Weights of a small GPT-style language model, trained from scratch on English Wikipedia.
Training: a variant of Adam for these matrices, 730M tokens, 6305 steps.
MLP neurons of a small language model. Each row is named by its layer, matrix (up: input weights) and neuron, and shows model dimensions 96-287. Each number is 500 + 40 x the weight over its row's rms, rounded and kept within 0 to 999. Numbers have three digits each.
Before each neuron's rows, "fires after" lists the tokens most often just before its 100 highest values on Wikipedia text that the model never trained on.

fires after: "19", " was", " is", " a", "20", " the"
L6.up1745:488616551510499419509491528520602532462548538393552499460519480558557516481448548455547491459522510537500508561462500520504512512519548530492458544564540481467429494540552496506467504547435519508505499479561514521439594522460534495475528567483552561491482436500478515444496495464480521555497495489490502513514508571549498478466587493523384505596544538566463459557556486486528462473461451481427507483531494486512523471474527551513514463497523534495442517448502476499467562474513506454471509488450507567498464461486463471478513495464545469473544503506459510535544482440528472534

fires after: ".", "5", "′", "94", "6"
L6.up1973:513547527579504526474544436506514529421487539493594516495546394526527444543549556532433508502483517523501558513488527487569506506566496530577466536536469501480505552464514459449405495454546530510495435499440446474420439509489554474491485512498623506473551551527440495480492465485463486560497487525490475497467497426521491505525405446431550543504505550454475462510489518456529531487504478535472466556493497535472520417445539433475528503499527464541553527514519462454482610513445393507546517548520540488473515447439479538562524533505507488493459555402503527580524549502482484464

fires after: " the", " a", " The", "\"", "The"
L2.up89:506471506541451500560540461504574456464480526479521445496525519527497520473517538470457541540485547522446528592506471503416555537480491484503458542587553463457465522562589481478468513393492511518459493491509474471480444422502501601485485585540543532436534484494478537441433510437411513557481470452478486539519473498515523536473543558437496557504529489483465443561537432561482569535548520518533555478489494449473431462450508536463551466455525515555470389503528458445500589525577480557489522506512461491480513532492444454473467508487481578520471445517474490488506503496482551536

fires after: "19", "18", "20", ",", " years"
L6.up182:559557490540567434533503452485466495454478526513476467492484533437524429436479494536455497520523434569489432479599510530533509525491447493530416508520504520433455555501512456473432500547527487388457488533434497593499503445537504463442432451411544474521478502533464450534485475448509479565498402499461523549468462513480538474475555512474484477540610521533480506538523576478485487438551544483510526456520460470554488501548455462450585572492445500466516568516450474518575500534529491501518542514505529517557482476502470542544564485506498498517520519470461493495570523468506494455

fires after: "|", "\n", ":", "'\n", ")\n"
L6.up1213:496525461507517412519509525507572435495549444494481531449503478475532473505505519489457525513558463548490463446542499534550519385475500502519500567491537516423466584537494486488460567529427593468455475447471480557478482535501511456463553515472568514524493539510498546589392486502517491469471533524504556522515446542494474546480491542407442456505506529564531447517490492493530466526476562540477463493520419497525477479490461484445540509507469484451553507537540459452507477490513448464533561478530528563560538474458463437522530584462552441497474532480459563539511435565536467530

fires after: " ", "′", " (", " +", " −", "$"
L6.up1227:516473505555532533446487464429546506455543467444545459465528458470477497447559453526501525526508506547545503590403575525440576488487530502488500530490505470461480526460479431539496477481472521511545510529560462500535449562508547517512451594486586430504488501510525500473474597464523535494509467590480514492551461508511561478501491513510564457462587483459560494533508474456523480513501545506509537436531508505481472450482453384499497538484468468471489525459528473456517518552439467464548495507593501476479486494451479531436528557501525473504495492568445452562509560526521516497

fires after: " .", " ", "-", " US", " SR", "°"
L2.up138:470499542535586475593589492492537487453502466488467439534506546522527469467437533508511525489521569560511451508479450453467559521523537512516412492491518486485425474538492505517483538461527479458510490436499529537497492472512488510530492535474557538540566510500506488483432460459485441487498484513446504516573554453401500588519522493485497510538515479515515394492498462492549458472556555517485527489485523459482524542512411466510540454483519471483492477460471489462530543447544496517471525472568533553538495521450489406533513483518453512548483461450538522560462515439576515482

fires after: ",", "1", "8"
L6.up104:481579471497563456510523554530484458462369505449462479490517499483496500510488509445450399490574583520481416513558491495472572436488457497497493554486460528490456521528531480542451473538520512456473536458469555511467460543553475403543521508465516489515499448533509476492434516474588560518498547509493478502506552476460617535533385581494455487513516554499408453539495526500542469474454512543431567437463500497469446521441413542426519552511508497495472524509459506512534486519462570564492465435533470484482498346476441542482548551503469519530486527521483547526487462502448484548

fires after: ","
L6.up1164:474577493528551490453528549535503491500479512485464534407482426488505533536406549431524473518550491491511468474506538579529549455493500512509497492459525448435489509488495538551461490524450489416500522525591587510510469560552450437532470509388544499467454506525541512552479436446534509480496593478510516529506514467450531523494493518497428425471515491545521505540482488496443479558537528461490500517539397484549448519470489526482495526551487472439487460480522485492503524538459538574516486470511492511521493474486469469464543579407541461525495474517418452550492512513456492528

fires after: ","
L6.up200:563539507474432501477533453515508538495489520544556483494533526490624566548457503525515546518441458546472443547498505544514532489444527541497520481579462545566520534487489526495444475448438596487498440553524474518506529500509474546545553504557537530558571465613554627416521487417498504475488439528517548526473518464474513471505455547571493526493523465506478499460484486531503523528457469481437495532501495526503491506468502531434552514496512522488455475479558549509509533499520511576490481543521441453472532505489430513498532536466482500507527540450486509464475485510478477540

fires after: "19", " |\n", " Label"
L2.up1841:479509546560609511452505447550542490543429472455514493598486512495509514498472579487553504492563547532497482497472502580569525493508522520550459470550487477508448466529517458456520511391458459489545518515489551621450536506517476490484499577462626463517503522487484487492523543499495500547497472478486544486533501465481468515442498474492522511516502490512520470470506432516554522479424528519485516480544509574523555469522418499503491515458506488575395478484549481489467553489446495573487426545505563471481534539478492406497500499515535493509532486517521423503511536475466523486

fires after: "19", "th", "20", "15", "17", "50"
L6.up969:509488454484486469516552554482529552521513532497572476480464512538528484504479538478472478473522461544509479517557477519593486537531476535456428523524482472483455525485485481451403460565481503490544508495484450554510483499494481437439527488483553511436463451499449465513522563508469505490479438513515551560512459531458563534488520466492458514542565475635463526564556485518549500485469495502458563512543490470468495504461528518475539509498473487538522417483496501467550468467479514494503561568534456512529460431472515510594492477560514503480525505478587571531559577446573453486

fires after: " V", " v", " W", "0", " A", " M"
L2.up311:547566539529500493548597535495511436387486444496581459477497518515524466468482534455491505545489516453460495527541510466473587465566474560485456461566550513477469532459487493497508527461492493509489538475430483546510433439480482543493489500550562495443558582451425495522440470505503528520488487486532471555474467505495472482481477492420510433549504473513535472491545496477484526561492456552477533456487480499504537375465502468502508511467505435490542479489503470420521592501494494438527480544585475588522518532453483510515497468486547473602483525528609591534578477487510459534

fires after: "|", " \""
L6.up1481:533483512565460472487485487493574487457497504526430490469496482493515546492562544471464487517500447503456524468514513493508466534555568514539562515506475536427489522545543524432563520495500509420403512526568508510521435585470513474523541525482505517592505510450550547488603525493524492476498526485418555489571610520527471522486465536452486513468472522484499481531498522545514524499499539536435545450511554487460515505566555532477581510500430515554539562541552490464513533514463583484486547533476479510517515514438498462562519465479576416507503525535509473517446477499446480488

fires after: " |", " ", " —"
L6.up471:451473519522545424545455469502475527471549539558559481548565495469489528464485492531494466471525447489521501486508466498492475468479485516540520500576485457498524439475502527555532491464503503506513571478482542471509543478521456451513464445592541520569511519482486514480540525497540490551450487464530494502542447466549518465473541447517499477572510445480502575506470414463442494561535485512495479475494479528491464511529560494487507545527584518538408435492517506507506538459516546612540462539545517499494603517427479516458494514462462508461561534511487488496473495458492482468

fires after: ","
L6.up404:528542485548543498519506506502559489459428523491512500454537493482460507549441491442537453545525516579539493497509535458518530471502455512489585552416494487532439503461531515519470513538488525496526530528546570481550536491522501552486553460541490540558536525530510531473449486439494513437443525539492541523491454554526564575501511505521445434508508564500509487507487510554460519612550535538499507528473482524563412442510548496460553476465510559423495383502486487493491493484517451591457587551547454467489524478476494459490490499443478544546544535472460525563477453580510473518

fires after: " |", " ", " Upload"
L6.up874:479520461529504522507564538515442570498455507481547575499560451484480501520472522538446514520528501501528475546574538518448527552412532488516569513445440468504517487496473508545576471473446475472472507493468607511545545465562444444528483465506572452447588428548562510450580472548514536492446488497519464514507539583499594505432526507461467491565501435541504499485515550490539530519416564480530563512499498514528409485488554466405507571565553501510438540438551499555524545524489558566526451426487504499493524503445486509539480500529466512498502565489512526580471457485541541557

fires after: " the", "M", " M", " A", " S"
L6.up1381:510542555464488492555551474495512487513517437624491507460483480494563528485490461517476459558479446536462518503503451478588520460513446529535429479492501447479430470488451477546521550462517496531515500553471513583519511519487481535509525443477525459468535453529439518508536549479464542502522527489577471499542478534547469419477521594479499425469491460514520443462533513517473501612556526571516549537462477525505492453563471473449492514480525523496493487451485487463516608458547472510482476558529491472562557486480493466531495503494581512594541474514482519467507553485514470519

fires after: " ", " Dr", " St"
L2.up530:481474543561508376496553567495458476469573469453513529503518491462506569464417531552397494546556554510508477518535455474469529482490523481508437472594495447414501466531507506543412458529461441539467472525553447531481526511459524451532523625435560509567444525502555489525556536481556579534495482529528512531548532514468541550496414445525550489456489479451516450556573529484534451486501577495485503534519512456490478505452506486533571506493448452459477567487514479523500520516483519514467459507519479571512449551477456504559526515474454511543448448535516445553440458480452490545

fires after: " ", " (", " |", ".\n\n"
L2.up711:491515567547526468577573516496480449466553476439452504480480511490535515455449486537540516574518504487547469480487585542585534502478468528509460551489572457414557469550483452522471449474504507537505531521538457505535490462488520489508468562499501442564448583530447485478494511480471480469459438584481481483546489426402547469513506467473486445576525488458537531504507413497490520529403553492564520488491530567523459478449520494429519521506452475507435561471485430514508524459493545550471492510528467527502601480470484583503535467434504506590547470539556507466479537504447528495

fires after: "20", "19", " ", "23"
L6.up1933:616510511515473513540502526518516558508460529489543502441526536474493515557473534490480489478482517504496441447542470582486503404559464476468430519499596532444522592482522451550519492516458546466478443528462550533534504496528488439477478497507514476506502468495484487498460508464484478511476473538509498535522471521460457534478519498459504513584578561618492417594464479505501447480538531586522481412491488468514510491496479505395538495500471483482522542515500546494460467564485489440493599461557556533558468462468494532495535520490462498499510552497442471462578473519508429489

fires after: "20", "19", " the"
L6.up1874:439549498488562404455511492554496484499500543507554466515518449545555485515440589477453533468575553533515474478516430464579443509535540491527473525580513526538451541440503488538443548493487481498450516528489538509465487440531402470503422469445543508438566482467478500511507459427527508535486484519521533519477478473457536488477485500487436474567558552558489376584525524565476427530451549482564495520519392498491488403510464513401527488519531484484491558599534485500515559506477520472455570482483441542559549465490421476558529474453498522538511514408535514467505502465474487505

fires after: ".", "–", ",", "94", "-", "04"
L2.up991:567510485488541549483538525482501538553437523428542480486584501548459453512483549457500494477538501536555470474510502503540532492525519527586436483492480521506475494459489432542455486527523482521552494527521523465441471507512490430511526489536587460536508518517510486517498500467491486489503517511438536556497526469492556565472527460514483511551554537457497451492472484504567476436514559518528551499487528516493395506447506487413546514502493483525433520459472539514539516547511538622478509489530511503503495500474479502515464513541478560526436526465488466508535536459543529517

fires after: ":", ".", ","
L6.up378:475556493525488441494543489471483564487458423487501511499575521609538485507440507502430440513545459497474429542500534535538505497466516452512468454520509590465482553504475526524478471485527519479449480504488429476504528524503618453510448524483526518471472508496461476488434435412547498487511480568550477532457499550507523561534483441470435501520559480469480534532485492481501484544459538498464555517481464441579492452497465430495511417511566481519476545548495425526564488535489531511500566487573510517482547468491464458502466535515455451486479509510503515488536570477491504546

fires after: "-", "–", "4", " "
L6.up513:546469427520462510488500444498486532427497543477461488463565470531522487450519479530519430502499533483532423472449510507451554541493514512537505481519489538509553513500523435497507521493531521482445548502519555468535425485627497540529470467531526489514497510530495489482567448453488523466451543500439581519534490429478493473483486521486548495535524456448408446509447483499462483470507503544560512453527513497459432505454451489412533585482499525455478530528499510452505577509486487561524557505519599499493506453465460504455480540483559566480557501488522509581516458494565499474

fires after: " the", "The", " The"
L6.up1664:448479541479518474534509454534446537406540535498530461518528482476496487459488501529482480471537575548469495564511412502503519534509478504477510545511501468422461511570571474540459555473492504469509412447551430541514477457511490470457444500513558548517489459377533585510473575460450573514439480471460517468498475552486447497424506545492475515523506493539453547534539571546446492528573546428554501539514503456447486408547460573519518486527500472501471529562545484481506565472528487485496501564519470512479443498468500462471455542431521497485560508514551474549512444513434532549

fires after: " ", "–", " |", " to", "19", ":"
L6.up728:501480416545503548548561547420475528508489488521529514471444529495599454482426552539512500465551528522505501506501479483485550482467454510515524546481439573511411512500511553508479498454480490517565417529483472546547476529549474479477522518520553539555472468452555474545480554495527538464471473497469573512470495451491465540491506557481439422556547442517518432440498494502565459506525533543518532482493558452539494467494494436494493472488508520508488448479509504462538506472409484533502523494528437447436508495471484492562480562553492531496457589540545492453498577516480496499

fires after: " ", "20"
L6.up832:539511543627519516552520433500505451509435498473482508504487479482485449472564558443463564504481475546458468509494491536482451443465477521552501485497570435509491519479537473473502439470531485533469514485475504556456432506501531506510492569488536456585543397492422475500488449506481493579467448527502559506503499469538497430458528426486470484499556556463450485493497496603533515484551499477508459468480547549484544435528486501487511536502563427522514496534515494545476515546511525500489506527440437525492493532479496480439530479563503435514522550520506521523483532484525436501

fires after: "–", "-", " Pr"
L2.up1938:545558547511542512483538427515489513475526462414467509551518533555493520461554552552500445481554539529466518414450495455425492498507541482578450538526430475475518499479501442530440545533534471504491491503500384504491538532512544449510512503540619525588522522480489495505460443461436496564488488511481548568522533452448518560513481433476551506564518521457501474541535447585545508437498500485451459572517507500471549456523395419430585557496468485469532491474482493533529467479472458547450554606505554478504458529468490458474502527540521469476522490496501528542537530447508468481

fires after: "–"
L2.up577:499545513515509520458516412492498497472482430470489526494475505540541497476508544476453468487534532514533486469443498487500506529482585523610469470477488530542451510474451501510381478499455527443547536538494501501561498525478503454518442469500548472563466485530513486576515443419512489468480481529464480518494558469479488475493543465509507505535553548477522453518462487522460431448536556485508479465493512523487480497559449488472518556504486488501486576478461470456539522507520532594445537535470530462531450511490470514495559518533503422516550510395472494548503518528584471495

fires after: ",", ".", "R", "L"
L6.up1559:543522463464509515503538517546557477510487502507466423478503506509471453498498475454471527424520479499456466486484522492453522464454522515627413554521497513471482517609490476529516546425490548476417449494503502481503550523586460518490534543462522496534439497498535545547450498444422448509465516519502471489496537475480499522507509549467545503427489535551518523529558563513492574522499502558446511478514462524545363511557566494401534558501498488441568459549529425554576472501554493495513518491511480492588532473480493500470520591407564550578506501511514508549517528562449449516

fires after: " "
L2.up580:492518498533496482568530521528566490442525507532512460547510492482541566513471468524514470495472524551525459454509566567503472470491502478544468509460552506506448479465516438541562482521468517478482517498443488534461597467484493538466449585568560500480580465480447480509498521488487481505442485556556555492560499475505497450474425507480499443550524556475485523474515465474443466489530544563542519440536513464468505471549546465466549526576508435551446543498525502423497446599499555483478475463529465523527545436477525508477521503521504507573533516505545593539522543503501543485

fires after: " |"
L6.up604:549494557486534466535540412523471551528566444493542456521469443436466567503429566539499508528494507491528526532498522558530542556492521585490479444514443390464466494530483497502511485455465508466546495518577590603438491449531549415617394524510503557580538512465543587574445537505537532517449513519480530567555539483536468490464535463481499455460507454487537523496507443541540517534532601447456483538517487518516512428469511525562522444511463492511468477460495509547494539492423471473482472469565459562482485510448429472512472494535496507511494476442552545531524518461492498487

fires after: " The", " the", "The", ","
L6.up840:496541479491539483440484416491515471569482448524493512490475438395511513469486514410487486480431518491455491422525542491566582500465503455551486544499442488474498489569545504575425480385421502521521458548481470555495444494545556500513454534536566469496491473547514569468480493469523527492503435531400559563465421473469561512520518520439503492484671578522518514565466506521535493488599454479476417523511436471468466506510501524563503526487481528550501503535499489426513575516536501467474453509472493520500458480516472560544534527464554501499524509529432472492442454516505435478

fires after: "19", "20", "80", "90", "50"
L2.up28:522482478498433527488465441481569549503487480448533502501522477525487456486498543506469507502473492522427486476478461487597438560565450539537475634579554514465471518536497465495448500487442504531507520419499471504501464481525434491501520531498631489410446489504503503463475542469483496540458428533511474538490468481486530504499545445487512545572549511552498466545547507541464474503514543451534502471449450477440496443529455510461532489452505516491520453509520463437515551469500494522458586506465466538517461462493460488522532453513506542529584599509523501522534509473528485512

fires after: ".", " and", " l", ".;", " Le"
L2.up1994:471505447534492461527487464509462516482489531557517490497494506422549489495470503518523480534539512475497485480527572478476546490493520508482478469517469549474531455501465430499464554557536559538477506468532472524504518508530494507513440481523518544485530459510507551517533528430522532510484523536443543483570540448444459565497424536516476469483517530437419492520517489452467526462408508461490537548480484516464453559553434451514512473451533591476465493512499480508508499460483575553568525489574556503522473476477463415522485630424499551530477450534398495610492470496520494479

fires after: " is", " was", ",", " |\n", " |", " =\n\n"
L6.up983:529587468486489498471519457572477429524439448493569506579510492537493570587462458574602472492531466486509475477530566529442466458448452515531477488484456479499489507460437503539462581485482478499490478542449583438465536468433483504521429482564498545537476523455459547519446498472519545526470460448482528499508514523528465490422494522516506522551513472498466536514448549579449501538517540536456507452498384471533529512452470466504506449521412609522478409510490507540512491440547420563515465538508507529486524489457425497478447525535534530469589465549492620486514531446492544525

fires after: " |", "–", " \"", "/"
L6.up1444:504540580487566468518486515481479529475529521494493466541518524482463572517468508509437518499484536536517524451469569458482512526446516414513489478535424520445501470507550515488571547415490449484501407496521456554519483511562523459533525532488563494586593533488463520475516472464468478512498464518472449460527593417453485554490549476484492495476547552436409485525456513593451433468472533425489482371487473520554484491524518518477524523545504478439505430460558542446530595471502531560490512559490539499565539489468496505499520544484492532561548519462442521535511550500502520457

fires after: " and", " but", " that", " which"
L6.up57:480498538538431481450537473488523537483543526481454450512529465510454535497511529508522479505569555536512434524510568553527535539499536494566549531482473512458507508575526459466427535473505471536465422481495434456576470574555515481497516535495638561511541469499486526512485480527414439525457481581419494505536597559465464544486437549439491516505531513487468487521501431460486501498449540461459543438506535558492435477437538459526536453481497467482539470463544454583482478489455473564411458478498445566500540523464461483492512502477474517523497512485481505515504496486427508574

fires after: " "
L2.up334:507532567586525551512432461506449440482493484419460503505572490503415527429618527458494483463504432508532460511455508520473469459607418444623557469477534496470537561485546493487528504513489505522503494517542492457509517494495535421462529517510543492563471497536492488534501484569481494535476509515461521467607485530495514510487493456512472473540562526466441483518473469552523545485537513455470498415475528565494535474463432478508561499516476491521495563536574441577532504482485548517462513545551456493490504524477485534467562482465600498460508609487461554525506484547535435474

fires after: "19", " the", "18", "20"
L6.up1026:536489496451519526509458422546510517444519444537543462511504468472528492494477487496433488470463496517482512565554470476478485498483458500497444518603445492503540560550504404505482457503459484441483453498462501503513499458555502501537397523527551474573503507505440494487575511468540568517484391523424581519481547416508577471450511439497447518554623518476502498482479492509545512437530525555545520502510543507407532427532415457510513563496432457547455463531453531451543495478518550507562492459456535503490478500523453561485490511512519425489545531520499495468602533491545482515

fires after: ".\n\n", ",", "=", "==\n", "\n\n", " ==\n"
L6.up947:501544506542527499515524529493526421498456472528452420418417499516490518490507491552534525491594459500476439477517523510544559571501481509492486547551537483468526462587546513510549562481508521488461491547515458578475527539555454484540480540396480518495425441499457542534489518477483477508510555550553587521476465429447522434505520592446433442515466480471450524484501471466467566543501551530528528514557558528513460499541464513443522543480491532514499537488527516506482491486459537475520582542532526466579526464473474488452519500444599554576487392502536566519588424517497450467

fires after: " the", " The", ",", "The"
L6.up1956:518471541513423417486492513475463521453527511499530464557509445483516537472475529554482488450609532562555505476509530498514499466478495521489466505497599498485471481599531496541502548446480506431511458609448422555558478523553500470555460482408519504544559520468525509453481547528478534518460489542459626507517485414453523494506489549518484509452512495493376477554472454438521491506535529469507523466506485441499453511501466457462476503531550511597591571526499494462483572498499487570433495497529497531457571474486472420532513500477431508447506460470487430492484533483442462531

fires after: " ", ",", ":", " up"
L6.up9:558548483520443518584590539503496468491504507512471490429579540524545453481489505494464494514530466502474455479489473437506493486571457499482462559495543516529456494477474454532459548437538503462414534505496552559443494457511468484484474509535561522437452484559412486552510447543496525480487505478479552470508481477523539508552441481491461526552510448435463479466515437456515563462450431501487527513500467468479475530499477451466495519565471453490529547437532446520542488448541523531491508489564450517547537476471502478500549494522479553513559455549563501483490524496532535547

fires after: " ", " (", " |\n", " \"", "=="
L6.up944:541481555494523503489482457463501487476491507506482444510445503483493484468480552437624553556534463502457484495460556516488530461469457476515498464527543441534491483452518485469505539462459505438496478481415540465460457497535505561561535474482521459579498537442448561564474498489522506526461481506525513460511510446562421557467468543522535496476514423441500568544467579495508495531589504443484526479526555504453519518512576518476518481550413489534536528510523469408541558501483508483501532562528540495459510536444512496557524522426556477532545469518536516531475487571464429518

fires after: ".", ",", " that"
L6.up1510:553546449491485486473472509446536511487496513530489507450500508512491532431479460520430441540542503520482469484563525587499571500469468471532451506517405522469478550523512471414468593508495533404472495538494513548519545504596509531501499467442528465502540511548527562494463445475565455497480491537489490583517502515550511516461482533467490480475526503575520454445530516533468469549470526573469518525459378470545458474475507502403487509541517515542538491525494450549522463558464465492488549510504548507539512487474427508499532607429549477495499511474471548504502528553421516493

fires after: " ", ".", "–", " on", " zone", " to"
L6.up1365:503506456521504493491563483528443518467521401504493477504509504537517567539457517470520517538493509556511387550497524476514543491497529601502563540542498490491488516486443491512496424518498550520513470492433505501554539499445507464502557455453562499482489526462516496545521498467509505485492433529487561464480551511502585467497456494489472428566588470491421526446492493533583438505510518443506554459532472538507498454549462484451498550485524467531508508457453465517522495451419555560514544520535491560426491439476462523451488610553452496513568603495551543483514590489531462490

fires after: "20", "19"
L2.up736:524555446490494504542473415504557512497468526510534513505441552478500470505499517532479448500542491574478505458523426541577541470528510524516506531536535517508461495479507435495421535507505488443571546479488426545474494511533443472448409464531598445542518457562488507575604523454442498560467514587549551513482478509426512470508555450511465541542534535527446478549572495521465438473458534531480502498470481536437509480491441490468520493491488472570477417552515506433509495549407549573500615488479503488507444489472465480535582466478549478521605548458508462505460560500500425472

fires after: " J", " W", " K", " E", " R", " Ro"
L2.up33:450503541526483489568551504504492468480479462515532451490541499471477489466502506459473492454466474588434507537492482518477502563477459514545394513500494541476467449504566476505524549473519487539496458503480498537531467469528475464495443545434498454493551546519513502533442484547508547569433423560452557577524502520490477527513450491430531471503523497539518400459500397519478476556510468504472503474513423479528534512523459527514535522476538505515459450453526502559533534476520495492484500462564410535490517521479487479495518514500479493567501491469474530544551503494513429466

fires after: " the", " a", "The"
L6.up952:453504513444487439470490475533580493465461552507528466551496467568500579448553496554483480514574537511512493534549472466463525512525538447523582526584498527463435520489529486446472537543425485424448523492520539498496519475520474433514494494493504409466539506513462527500557479514492515563439471542433519540530478493506442482524520533516497579476505523493487467541516580542498462496506514546518523499505423488509464415512467474448597490520527510508471449508477535496530526542480486496474534497534530551588582523499465509416487512502501538552521527455467463485521536509478527544

fires after: " |", " Supreme", " Vis"
L6.up1856:510525557514496488500483476492501472559531484493411489503470433457485505452568507505548495485497517500492493486533472519581496445461505546475525459499601414492519529560504482544516517487481467549506479511518530557448510506487559550504404508517542478568562490476534526510498486453514498534456487489441548521523444545506502519503514450488461445453517445472517527511493444568418524488585544468551493540502454544450485413547514529537511473491523560495475533440504403468533541537397518501504535462510486467531524483482450384518503448471540531524521503486483552532510434540465523534

fires after: "19", "20", "18", "15", "14", "17"
L6.up556:536532462530498464555488443516482534434439524428559479452516491488518498458510545514465479506548432525444440513485458540532489464448429540597490495525573484507447532502431480430439500522502513488495521493595538491540534462576510480489548497403518463507481388540506490463516492469479504569486447498574577519485536435472552491526499458503450454561526511544469472525577477503495466537489470523524530468509481483480465494426457498488522497462575494521497512484548497533585512530483558495443513490559451488537516458473453501476533467505574576555515567458463563526539536467587452508

fires after: " ", " in", " of", " the"
L6.up1184:503539496508531528549479458534488421516481464524522464482507445485528574428500505500577494471474478551498488483506440563549511473528455529545489414499541499472484534496577545533489490532489531501503503557498542495462513497474466509557566555477500454563414465467408537530481464527401513529469531522562535433528464404491501394522494493488487514561546476544532502564514456500538524439516536469494508524506507513453578449480463541447557513491479465508498525456472504515481524514522561494547475566477414494416517532475455477503525517536541464453477458499535487504432492478475505478

fires after: ",", " and"
L2.up264:472525482553467485493499479436554534447485506488460489515484455547480502506532551493497507501470533435453431471466531508491535507485533438523465528540523546503482478532436507503474632402458556483488440569439591562542499550548514443483478556489557518532521553495524581428501467541532473473506375519497462540527535460463456551505487532464556478496571499462501516501472501486504579524565426479420466458539540506529418470533481497493464494529598528516547474547512513481531519544457533517419550492480522498570454483518425509437490487495550484520485506439427462455541511480558485503

fires after: "19", "20", "–", "18"
L2.up859:528561486488505486477446482452504484556405569451589538444533456491474485552486567497502480466506477571523539536495481538527500512552552470637499515455433527528474581474530446453438495562423524472545525477510519470466525505505500428454496464535594466535515501414468502518514456450454468493468477513409543547487526483488531419469509484556434572572566514527412452587472512540550422441572503519540513502461407489409483527498423526466584470530427514526501454473493526474513467570543508545485581514484511500502432427478462488479547485516516492451578464454502491541500558493580474508

fires after: " H", "1", " W", " for", " of", " K"
L2.up710:551511518520485492512586455444498422466476479527488500511446525553513486475457489526504441527480478498449483522568509553504583480519547469519431506465522537469479514459466547464490501466529494431498447538451527546522421554540441587599475536479504527478543561494498520487435463452435452530484446531570564578512447547496478502460445522396515468533548476499509459473409451485517486603483486505473575463509454461572463497477439466461530505449475506517465509478486463460520517475548479509504564542522473557534545516469485505493472519550551565502467466485507551501492524520472466455

fires after: " ", " |", " as", "|", " Release"
L6.up1827:478519450537491510542500465426428482501539411522495449494499488414497578562495550477496448551502450523511516475454473604556527483495510548472507606493463535440487559520481441526519531458471524484529500529516601544516494540504496430477457484426535473538501463475474468572454521408486541524477501529482495523551442574541536477515504451449437426515568594473499497478533439547531486548519522494461503499516505517559527436536511497476496424531474474511511467516493460479505495559453518498535479438456457487531478527464497555430517526498482449593498496500484538481576460525511516473

fires after: ".", " However", ",", " and", " He", " but"
L6.up1757:573504551507511442508510431556511462522508492535456425493526473466507495482547496592536440511525495469481540478551488526525520505461446468512437551517445452507512503563481516463491536505438483533510466467467560560515519457520501560642470472534546494508516496472520542541497476453500481509478432533452482555492528492470475504508427511422536475489533549518483492521515483542524553462534598496517443475502477490448463492608564456510479604512480509470502491499527470558489492477498472517506519485525511572575544466480396523506533480422490558528493536443429472536513467466491472509

fires after: ",", " California"
L6.up1416:533611616609601499489509512563544409425441478462488422499467510522510496434526550431484492543480548557480523610475541544503489431491495532485509460509558538543402531523587477542492507387568534494514431470526504563479511548556457487507435468526492501581518537585509530469487519476458500478484484559484506502555487460477514495522520548512536490435506495512487448501501491461471565542503506502467542514499518516541451455558490529540576446465485482489529495489477508514509547456535477528466509558561556560489522506443442510471549515463500580518444489485493555457517547554467504507